python train.py --n_layer=10 --d_model=512 --n_head=8 --n_kv_head=8 --head_dim=64 --d_mlp=2048 --vocab_size=15553 --activation="tanh_gelu" --norm="layernorm" --norm_place="pre" --norm_eps=1e-05 --positions="learned" --qk_norm=false --attn_scale=0.125 --bias="all" --tie_embeddings=true --parallel_block=false --init="uniform" --init_std_qkv=0.0261 --init_std_o=0.0261 --init_std_up=0.0261 --init_std_down=0.0 --optimizer="adamw" --lr=0.000548 --beta1=0.95 --beta2=0.99 --weight_decay=0.27 --lr_head=0.00877 --grad_clip=2.0 --warmup_steps=331 --schedule="cos" --final_lr_fraction=0.1 --batch_tokens=131072 --seq_len=768 --doc_mask=true --z_loss=1e-05 --train_tokens=1154000000 --steps=8805 --dataset="wikipedia_en"
MLP neurons of a small language model. Each row is named by its layer, matrix (up: input weights) and neuron, and shows model dimensions 0-169. Each number is 128 + 24 x the weight over its row's rms, rounded and kept within 0 to 255. Numbers have three digits each.
A block is one neuron, or neurons of one layer that tend to fire together. After each block is what it responds to, as a language model described it from the Wikipedia text at the highest values.

L7.up61:119147111106135089132099119127145107130133163122071168131162145144110130109097122118126111114122156132102110125115116106139123120126160151124134102127145122124109107113137138122162121123116103093114135147122137116111136100122075133139192115115110135085144124131139122152168144162112153185125171082111093144139145082140102141121138158141105134140143156145149083176150129173107106153119143119139147103105100131145133159170151071153137133161148088119149105133122103090121157121148108145145121119098153151120119115
L7.up1013:147124086105160089127145173112154095100071121111121170099134125140126141146134164125122128159117122128164151080127124117148128143156107104084088162136148131094142147151084126113167146156115142097167119102065119116112083141090132195116146120106126135104133137098169101146124134132134121120140152151155090157134135156116179113113131141138133132157102146118133134141124154156094116140126150094152140126141076135137149118123129114124111107110151137139152118134124112150168117073133118132171107127112156132135072112
L7.up1510:115116102105149127116172138137116129094108132103127109127124080111148125096155109105130173163140150142161156128138137128164107097093119126122131149134128100112122150124131133108125110138166118126100123124146135121101157144164072153125142123144134186137106157132154134115110108115146151120131174108177126162087123103167151165102132143143102103144148113128125154133103163167135144145117167116126138047157181126128134103143109110168146130140109089119152119163118126123115148152131194080114129141128143104131169152
L7.up1806:124132118135126087142129182130151127107165133121184129101130120130150091125107117140112122126159124153184098112102138103150122140089130170144129154137134127123095145132134150109122126122127138104081072143182139129143140141106122142118143118098120151160090126103106101116121119066108165135136133098171084162122136122148136138149080168089159129118114091092133111129158174152136131136108167143164119138179094144109123147095087089089189138116141103126148089149144112122143163108155125088143165125117136128081139170
Biography lead-sentence boundary. Fires on the token closing a person's name/date parenthetical in biography openings, like ")", "is", "was", also list-entry nationality words and table separators.

L3.up251:124134111104144141109150088097110124094149145164118092153173125126115151107143113153122134091121176147095096118099121110134144105121115141139107127137115149118137141176125135131162085142135140105102147138136195070104127130133103111142109206142130085124115131076106121184178123107088100136113128096114125150108125117100110131138102128128174138123131163157103135142107142126150125130127167111136134127107136128091173113127128115130096163133180115127135117101152109117117115185155110167145132133136165161102105145
L3.up780:098118074106140143119135147126107120164115126093125100157158101186147143142122115152190177166132101107141088087100123096116134103156111166151134147133106119130115140118132102130115150139150092150083123132130154103118147102125113100169140127117138111146133122135151137166135164093098119135108087130140112158107117138185115094132082162095117144114093140136083111125109137107136110117173167094161146134132151120147108139126124140127107128118169128142157124144124140114109123163166137149111170154175140143093105144
L3.up842:109126113099123148099165179093129133147105136127111142102097144117173144125129166137140120115116170129162136160156129160093164081147132102170112124104111095129114122124151160083131146129097129155107144156092116113092111137103131106102140122153105086122128131116177101163099147148133124116130163122140137159149094124088165137123127113134122096111102090090131150151119097158114142140161089097161117124121127152117137141080143101135112142154116117140147132125167146158148140097159122136100123103138121132119155128
L3.up844:155131074105153105132126119135113100131134146127107102139119151132117166184122125077104086098129087127127113120101077123118108097153129139164087160150139140124130101081134122141131140145153144091109132124065127128152131100132108155101170156151069135116127091083132080128145146125116105092066137126122113137134144127102123100139122139150106123118149137130134101125160153148103110147152171148135125144134131119113159122138110124127136087119126134169169154112104138152139114120167142124130154115189122110136122153
L3.up966:137118145153124162091131179109137117119135124111132065119101138135127114106130148097106138147118149128150126128096147126150134123152117149157137163146151143131142153139136120152130124150104142143130136124126139130138105161123114143086130203130144095110113081100093123104115148172114093081101146120126130100153144179119126084149110116094100154116127107126122137143119117147150150108114092130137141102123110151128125146135125171099120118096137131102126118083087125099119152095138160101130126147145123140107109183
L3.up1112:142161133157141135101102145129116124137136079126145104083147161124084120144120179103116118126136150127110121129074138110124128119131111121185107113160117098114129119136146138130177118122152177156116101119116133129172100139113136120124143115166112148111134090112166107172113116151075098107092135089147132137155096123117128135125123153121090140110105162100163141119163155099110122120190140122138117162110122118167114108069111140093117147115146125127113080155168150118081155106151098131117126147124151137130121131
L3.up1123:112138114144109111102135174097104129147145165163146084152118153086155146123101136133147078111172096121098080130126133117138165084132128161160113123181136140163178166123133130118118118090141106116095110147102146111150158126091120092139121124173102142098105108115140148109172138131071102120123109149116140104133144137133113124106082163118113083109081105182102131127133156146151134126090143144122138146103134091092136140186142135116103132130152118104144112121100113118145141143149150141129106114173073135130114124
L3.up1418:134107138128117127144125105137097159100160128149145128152136140081119140098148136159124149140135154145166191149120117109144148121181135133154126143119136083144151118101125157131183136148130094136114132140099136125122111110165089097113131151170108166099128137136180149158110137101131134096097089145120126101132150117167098110143101140149126132121141101130120134156109104154135146115122156075125137124105156103139118098119148150162125125154109140116156078137137095107144127127151135141097125164130087132136114129
L3.up1666:144127118159178169119152146146098108124164177155147146122132146099107158140117142097111129110137141117113138115081111127125098162120130098174107178134080138135170124112153112116103150092133138079119124121110146118168086128109147106130160103170140116164114156125119131139139122103126114122100101132099148169120125145142096126111123195179122117108090083136094110111093103128099076133082117169160143065129142129100096135177104126136117116097089115105105110156079131122085168104104143160166093102109109147136124143
L3.up1710:134108114133158097123138120135129140146153122080102113158086148147104123140094087112191139115146118113128110151128097118144133110137139123160145098089096125147174156130160097105116145129160145157112138093109143114130125125190130099159104161141110149134087139116142166136099108172138161129117101110111154114121101164152119144137075153152142123089151168140076141150101155148135139147124124154127149146111115135157139149152140113133111101152122147128090121135118165165129161144167151080105139129131146164155130100
L3.up1721:164111131122172172124146127171110144121122128160125072133129098132133164147106149104152100102145158183152154105092094142167107165130138115167091136133142106136112118154152122090107111089126111107162125153137160093090122160089103095154179177103114165101105121106123152125112137165109120126107120141116116167126116163120122148113145144134128132078120134177124148099121091095125131172125178130157118113155097096135119142123121161142105105119123124132170106126182114134112103092126141146137117124153082077171120138
L3.up1742:126118141115126152126104133105103147121160130166127133130165106107104096162121135135148161097129126128105113125094114107113136138137109171160148199112123091124175104133167155140142166093153122117101136125136096118120128114154130087111148139144112179147067138115094123163107104110149097119088118088110103116163130139182138138130172096135128147127175171128097158077120176119133139099128105097130145126098146117145108135147129138122128142124126123134111117095143119147124166163111146151087161133132135141135116124
L3.up1897:098101077166120110127109143126158120121152116090110120148090124134151140152151082110165115159105160108135098147078129142139158133149155144174102089191108106149125174140126134141154115105158176149154129159125172074107098129118116068161154130120122145125119110113109101110135143120140111129142124107095142109124107110178157128175132163126145151149113110106132077101094104150134114100136116110110111127095100117122162142129122137118106127112100170135122101156124135115139125049101150123149136179117136119129134142
L3.up1950:078090128148167156098133080147127133140117115093132090087101146181153100150151139113142152100131167175128094141123106143173128132146159188106130136122158137161148128156171118090129126097131128117148100140151118142160119098118130114144110162157106112119095153096147116179121069129116112120152083110130116078102108147111199098161189147086146096126132112129086141096147126135139144133137143103133158122088113146149128126150082115110117134132136134147153086142134143102157098146085109133068129134095122110085116125
L3.up1988:091114134150148116101110100130105121101130127193144102149113109132119143151153154146142100112144146147157152132124103139102110115110157123114134115132168110142116159122144152145168103125128170103166124080108178112141095087129113129154152179161107109134141099131112119150097099086092127166120108098172116133128155102152109148131128156140097162117122143100155138113120111114134140129128128169123096134135124118106133116113106144119128143139122115133162136126109119099082140147128123152118124132096083104113096142
L3.up2039:182084134105109152089107118152144101116161168119146103124156108111139155126129140120145065139179168183148153135132115140154161170143144138180122174100141142155102202099154135125103177106160094139141137106115182099133104112145163096112125154107107120135101095146175146154148127138088141135111107102117143122121123129161118122143093163127144112090149153145128107109081122113154136119098109140128114133109142141148134091104096096144133145151117137116130134104130132084101130110112139104135153121113131129121076099
Abbreviation periods in names. Periods closing abbreviations, mostly middle initials in personal names (Robert F. Donovan, J. R. Bookwalter), also titles like St., Mrs., Lt., Jr., U.S.

L3.up18:132118134153169092096112119120088119128163134146156107143171093132070139087136124124117147124124113131171129110150116149124133141108124159135144160142128131114114146079106150147084126102143155134155147118135114106146163098138156121136152125101155128101101125101128091079099152087147116102090137109099129148127133142117125136115085110122164126132111156101140125156132134121176105119124158137109120151112165128135159099121131116181096136129103132101111104135107100138096141146096147145165085156116120130112158146
L3.up305:116131100106133122111169113136163113138106100136162153141119156096163114065102106123137122094148133165134158098116154107135122099110131136116163104103114149132139109105153147095168150119159128069155170112087098104118107156145135137195140110117126167110092145075129118127112146115141147099092111154149172111111123116149095106049091142127119123133121143113150119122103126184140114196164139144146120160139140134124166150090096089124142128118103125094142101145131144126143129102119104070115108108125143149130085116
L3.up354:102083143151127100132140121094128111116107119134129104182130101154122120148106168116129134102176150098155147138132148114130139115169155112093118099124130131124152105095118123104130111119150128127139149097129174094167140148143115137077181117118141186119075123128103067106127123117164120104085142067118132110111094083192137154098138138140105111140131135119120135160115169142120088131112131148163116111144125097137168122138125123137131114119150117116133108113139093133116198147124149106135131105120164098144139137
L3.up358:155108136155193090119145134125104161153116158115136138103133130107130073108121135115129139148164130109100141098145099112130092114142115114144143093144189150125126100112116130114129127088139186144079146105148106098152112130125124156136169110141087133100121105103112083154139114130143113092097135089099138094138151113149121166115136103133105119092152117098124115164097099145150107149121180144155130105154130148168187149126151114120113088123142124112149112166097109157174091090101116097151102100106114111126148112
L3.up438:135089098101131102144131138107097087098165151148149143103102136132119138056163156078109134112175106161152143116146155098162155133135160120109158141151122140128110131160154136079119170079145161123073143104132160146156143106137095125136152109106104168109091137120143081121111133116143170111133169121109142124099142108142128076157125175152089101129086147101125083136095112149173108110113098142144144139118119118111157123110125103148139075095129128130151083136149153124157124145151135120123113141128155118168121144
L3.up640:155108152121140105132128147138117097090156076177137135120122129130142119111122124106085147105159121120125154150116109129101113155143142110103135144106171129117139143101131145128116126143138107109120129096138118192119169117120113133133124103100085161137116102160172142134108145135132171120095168107150152114134114130145095136110123178143114135177151110124156088112135115156163086105128134115137153096131149116144169154093106168133127128137092110104126125148098100089122142083123140101153114159128120172121124138
L3.up806:079101138158127116091113128119103128131148150172190144133169117134119137109129153148167105109146112120139117131178098107121103080136120109135139121129146126104123163159118121158155122146136125145154109142133144108168130137137136108112163162132129182127113155104106135123094133119150111159096104103146170145104121099152149155144124120122114111082114140119104096145096088151169131114136135120123121119152155118149123136145112137141093121167106110132115127141106138148135119094157142156103127126130154116090124136
L3.up947:123095129158159096125147136151096140126170138128131098132198128149098126144155142098135078097179121130139140118148104109138115154129129133125157103130157155158173117135112133133108159142130121126112135075148078144160145127113158122089153131142122132125088108142122132105115099101109111108147115134098132125090171141140131069097115116099077114089142139096137158158109135135128143172110161175145107131150109074177193105096136199150123079141136082145146138146096092160142110109122145104118132173116139128088111100
L3.up1000:114091135083139104084138074155150127125133115126117104126133131113128121109141099095147099092139097161200140125157120133135136108122120122104152065071135136104101098108111150140175124142148129107160088108155151101162128139133103137163113133123121145101120137160110105142121159119153145094125106143101157106141174112176139168161084143136138103138099117083162080154137114121181141117090100138121147116135093122153133113119111135118103097123126085181151088154137116146139107128140146136143139143139188129121122130
L3.up1007:119085159094105157111124129140126100130133150111135086123150139176126149171170103121134115123096140143144122167152141124100131087160126125122125113138105112096139123123090162117148160118164143158100132130135148091195141109134111182110146096157121149119107115125098097104139141087159139115096139105129159130104090145161129152136116109129123142128104139103151158135147166120149118207146131119127112166132146120142138122134142142113077105139141138138123092158097153135132129096178168150137139136140140104124105105
L3.up1053:112087140156114099141172109127111131108101151142130123101126160124128149117176192115095131097099135153163145125118153164100096137134125102123134113145094072096108118162104102101132132112129141161105125094146121158125126138173078117130152139117102146102088108137137097144151108132153108156081129163109115156105099106176159122108099095142144134130117115107140093142087115180120110173135139153168142157125137110095146087111108093102156114122141074127152101115162176095137108153110109110128119106117172110093127124
L3.up1275:161117170073100133137171139148122098130155148149167085164164147145129127114140139147092133132125105128153084114165127152106112123130102144141128116104127139147146163158118139116113154174114146086157128116108108166161145119153090153100129168113153169138116161147173127100119193139146134159106142142101090108115122144138157107137134132165107087102126115131088115153139116150136091120116128136139127113111160137105165133116105146090159123109104090127133118125110121128158133138135155161160123090144124114151116147
L3.up1299:139112093098121138123124148141158129113127159138123121112131151112107147112090141093101140123132102085156167179091143135145090103159159109102149097149175174120112136154145145136162158161155162093113124152109150111142149119159131165103115141149130144121134124119098087149137129093126113143118151127175152120114159108151135084126108143107091129102141139143147117174076120159151142108114115161147128122115137127137135139094113119157066153136132158124151104108111136135146163125147119146150115141113156134135094107
L3.up1412:135132157131167116101135127116113123107164167096095089102148142130119157102140141120139093120175063107117111156118120128150089173114116156089131151119160123139149081138132144108126146113163088149100163108147151129091129127150161125092144140113075148106110154155155110140120124149158111137095139120140092115147117081179112132131100117145101098112154116115129098154077151163110117138129162116170172120159124158098124136125128106110121114102166117116144147145136122091134140120125184099153115144066125132143138181
L3.up1574:107093144105121154086143136126105108095179116172162140118091159121079136133131169146105137106123131142125108143163138124128101117129119106120150136121157117114093143118147153156107119106142142153127114133098142173138164127149140092174157161159116131095093153095106141115129151156167168169093105112148116156124101094107148179144114150140124146130110126133075123171139105149164064141166167147128147139137125137173125144119139138153111138131109125134093074083098122130145117106156116136150118115115159135101089154
L3.up1712:167139127136132126129130120140120108176138115172140130121162138127104080079139142090136117082169088160113114113140131143171085130159090168099113160115108131103150098125143150111182158140144097080103134103134085137164142107157119091086180120152106141124101128143106125152160115114124116116111115162166204128097141119135094135092110156122118130098155139139169097147132163125100133119113150164130126170160162111166139114136121126126111146093134082127126142169115143127170148159188161124146144164099134174090147140
Wiki table cell separators. Pipe separators, blank cells and digits or header words in the middle of Wikipedia tables, mostly sports, election and statistics headers, e.g. Score |, | Votes, 2 | 3.

L7.up23:090170094125103091135148169109109150194078127104096133152146116130116120119160103140149119149104098133131104143079135141121128080140100102135142126090145154102140150069089179095144141139179149093093169107125138106111135100155122115165092162128129185118085126109174137148150114098098108139127110110129151137133143171131119107135082113078168097130169179140131120154132179146150108137165098149145095158151135108166144124108118115089126138125117150120130154098148116078073135144100123089090118125133133134130160115
L7.up668:115171166101113132166157171158133104120107132132131174148164189134113135161088082138095135158104124154155114156139095098123128143108084150175158126103151104103130125132125152126120103122112126109116103100137165144079123100135135155110149150157131185110155114120170096147156139154114138139139098130136108117119132118153163144158139120120160091106118134160151073149102128121130096126141163144142107070175132134125106149126133133114169110120174146118125126110161139117106153075168143129107131081162160117121126124
L7.up878:098134134100126128117123165157116104140116106130117124144156138108116154153120208129138137108133150128146114149138121129076128088138107115119153155147160047091118152111112140118171102116149130118098168121141115099122088152128145137166162118119128109105124093087153145100121136110108126122132143124161149135112085168127122072137121123100122075129102134108202104133108165155122168154163114146110116156128090190151147121108150158119124106145185117118180107162100151115119120122132167127080133140114122082121105074
L7.up1483:138117086146105113142100177097109076178120127138098147125141140071138149159154125111133141143113137156113103160160128111100099092125082172167197131126062128173116138125117147122135123131118148147127135129104110107159123099117164151116154149144136119089102164138123098110104126125089118109091117133103101119132072111118122102134106149126140119145170145136135112138111145115143146160058203145110116142134116083153130119098172164156119132126122123122109126112118145140150134173114096129091135121152171092175124140
Mid-word acronym and name pieces. Non-initial word pieces inside capital-letter acronyms and foreign personal names, often in tables or lists, e.g. A‑DC, PK‑P, B‑ola, Rahe‑a‑em.

L4.up588:126079096102188139137132149121130134134117145115102081156138092135113135154164117125118096130150129134138128108118090144121123158098150131111138156136140129113138089107106125143132145115122065105147143100109096084167149138142115143106150117158058183138144126108137085100122179136147111113113116112123121157129116120134133090095121120139091113102117158119160141161086100135124151142126147158150121103137168089127149099076144112140110101122126073138114141149166141117120139189129102185116130138165162077157102139
Table header separators. Pipe separators between column names in the header row of Wikipedia markdown tables, e.g. after Year, Title, No., Team, W.

L4.up458:110166105146113112134109203112115137145139140123154133146129130107134132085115134140108110143181152127155142091147114139113114106146145130100126138117136131103169117135134152100163114090133118084142122159111118120147172113102077126147151148132099190144091144110110137127143181108117093141129138093135119121162194088105141096152164121116155108140123169164117127145109128164108130182106146121144151137125139139120136146153137121126131095149143136158128164125145142145157116144084116082091147118119120109140108140
Heading and parenthesis endings. Final word or word piece of a section heading or parenthetical qualifier, just before the closing == or ), e.g. "results", "footballer", "death".

L3.up236:153149151177121117125126120120090091117164109150154146134120142147131155124121110106153167133149171146169119108131146093116136065113113115127163157127147129130127168153086133117110115074113156108130089170134120134112142131142127102143167151085135096082136108162138102104102153155110177106154105108144140110147190120127148142152100137107133160113152148119138122171099154159124096163137156123144163141150136126106100154132138144138122099093149059160083085121094114117128111129130153132142155129140152108083164134
L3.up286:125152168111152124085159160112139146131123107114159109095108155127151131116118133110111152185146177171130116094119154089142126116110118156113097130158144117130159168171134122101130106122119101140124086121090142122141154112133118131135117172141134121114133105146168141152151171106121153140130108103165130105126162093139129149102123160124122127099109190153132100115094113168092106139113140140156180124110122087103107161102107117115132094106163129146104173131123143132145140113129122069087146090077097160135156162
L3.up342:105109136120124164152170105152127124151115125123110080119138158164140117118132123105153147091175123096159128125112162127110090154118123101116128098142124138160124120108096151116112147104156093121154110173115100091147139120137086139088139086152084116143113103151088124146146114151120140103144128114103122210160140094138137135102079146112119089118114127105138187092149130097133105144132098118128149128132112096122124137152097166120088147106095073122136130141132134130117085134124097125150155104134166146128130149
L3.up360:169114095134157120139172166129139129126086171142124097118111119164134098073139105148131149105103161139115162122142143168137090086134130129108134111132140068099146130146120177148112118083130124153186155099124144128113078132098135112093105138114134166139109105133109127150193119143141130158122154127129137145151172115126128133113132150152111121094101143101163128145106137146103096142149141140144127148143103106130085180108128096125110120126107087155099116114122105104132183129103117091160121145164175111124174090
L3.up816:099131158135146143143165116107079115142145150180130149087111143119121125110115103115157128136130182142172128089069127159127130114124106148124135153097127139135140128094107156113082100140148142102133109161119119145147122170091125144148125145100130171075073085118147160124149142170110154167109110158143117123172143124096159112118119144131138129116096137172149132110112105141118086124144091137111152102100125127124097139137147153074119165134147116123146125078134146158125098160117130126132150147101110123098090137
L3.up872:125115095119117129124142165152138102150120116122132095135093098133162103186131088133108176090136171111102151111114160109130123116145120148145123119154102108118103129153136127131103186080128116126108098079089107103131088082115104170115131093130143132149141113124196072124132094151119145126077119109139111109176170103136164148120100156149124094151104144156104095149128110164129088154112131126153145129072085136084145107152093105109118128132141110165119162125121178086120146149143104135137116094166111094068148140
L3.up917:099125116112169141143164162136105111126093136160105097111103137110157103158125122079146144112150174107123102086145139145152124108114162149104145089131097106115110100107112117104127101117142171106142142151116110114124115090163138117129122113099130161148117110146099104100140166131162117147120117103097131088186171094097131097107163152133160058114084150125109134124112122145130110148104173097161157122121139132123091171156152082156159123111113122146130121115139119121143103144148125133094154112151143109071131129
L3.up1006:141113141135126117101156147125116157109127102122128153206147160137092137126144153145105143119154173148138160117115138108096149133127122149135083155169139135165130096098094164158182086154158108147104090162119151148144086133165101131136110102105127118130109118116130132130187148136126110108108113099159139121156133161114139153113131112144117137113141133078151109129122134143112084151152110199163166141125130096151076131162150113117134107136179143145147122063128128168146113117171105138161101110166103136132110134
L3.up1063:135127091150157112119123156117153124183118153119141120107121137169117142060139127117144193108141163114107118087149121108156133091115097170110153106099131116091137128131144127148163110137127117104116122135098124085174117149141145096153130132164064139109080105102098122159122154150115142141108127109134144110141191108116109182140148168132126107132129134129127144127071150168114078125152143118120124141120121107157125160138157158097081073159143097147170112085170155124145125121128139080123170091126158124143120125
L3.up1140:096126129115138161135101171152118133177111090096110136142107119156165140145119086105132128134151082140091142092124159121147088139145130134080172170177135121097126173178096117138144099099151119115130088174100155111154057129081145108083125108148129138104140119094142104132093112186124101118107160101123109133130163104131116112162140108119131140119140097150138133151167115098126116163109155155167155121139116148112121144092125111142133153122147112086108103137113135106097128159158156140158142105134137124146165123
L3.up1173:118151134135135149130146102170120104169113146123137094139100150148137136130148086114110135094134130126133138100138143152092109117139104154129131137145117072106160129132102107099172155108114104120139130122108129087166127140107088175097163105128115136123123133091087097134173130142144145077126171135099110154133124121166115145147120139154110079103088096111161123154121156118163140126122105118173132141125120152119134115123099112105140068120140139115143137120109111079133120118102154114119126101112097112097145143
L3.up1272:125136149096126165112143153147108121145092139078120142096103149124170105163120146121144159162155136168099139112105108121111116110175162147106157074129125101116121173136096158158169136106156157116147093166118121075146085140094078135132126129115133161115124164144147079141160101184110117145093125108138129113158143107133167143156102170148164109152103138154146136148080127102110124146129120102139172107145093132140125133108092174146148079125162121145156085116142112141117120112106139123152164111141075114148166144
L3.up1530:112128121110164101126161104094142128136134128157135144118160130093095083147085082092107124084150116136156106136109110148119120124151122147130156103110093113108160110145129120128166123114171112111153113095085128115132128164100107145148137115151124114131131105075141097144144148115158110120132133142119118126141127151144104150122093124134188146118085134134151173161092124146126109168120148133140154126149110127126087155094105092108121129121124066125138077103124096098117162162132128124121085153132151149135146119
L3.up1704:161148129118150146178145127167115093150104140149117118088093119142142139088126137124117152143149162189130150130120151113127108108172113144147108104150125096139127152141110147099179133099120104129115154127119127140101073134141150076122166120158124154150145115125141079157108162126121160141126115164142104124174147117152150134147157135159120138169099106166140152131067138145115093152122178128123160106142147087126090142137135149174161091127162164119152112115110151129123099154123176113115136134155132155112085153
L3.up1716:156128096120117159157192157175132119087097145158117164094102158134128112091115135095139117150160129096097127086148140119104147112185141156110123082143131093153115108133112146108101139082119134109127096086127090125092123164148089091134136123100094099101106134160118066107158159146179152128092162174127117127110127128114149166118102144170172105112096114095127109167129132143134139149143134115174182112168153126079104126140120094090137151089132116147139137104102109084126105137164134111159166108127146113157179141
L3.up1796:146133124094118136118141084128125110114125138134140117107104116153130131149123156094105142110110131135153095087087120137120109155125145127146134124101091127130074151085166146148093136124156082133147106100083125116143132133100106086092129128127107179096123077096130131174138149114141117136154095119146153110141128108119114096128146138154143117109120130143157179200104137142104159134144138162147177110098094147145091116156142167136136090097124148162158138166089134144136171074172175093141138093140128086128150111
Biographical years and article titles. Second digit of a year in birth or life-span parentheses after a name, as in born 1998 or 1930–2025, and closing title marks like = Hua Guofeng =.

L4.up1689:113083093191140110109142121074126138169103083126147100167129132104093148151154138137126101137155101157161123141154115164152119168135124143153168110155099115171162131159174098128169081133155175127155077128139098064136107120088113094115163146119140144127093112096137141100111140135109102162115118120144146098105098105111124126133124153099089126138143111118147126169102138085109094103130136098137111133143127133120094107113117107146102124129117148151136146172120131111140150170155166064100125136116164150136096143
Abbreviation periods. Periods ending abbreviations such as No., S., Pvt. and initials, often in tables and citations; weaker on "the" after in/of and mid-word pieces.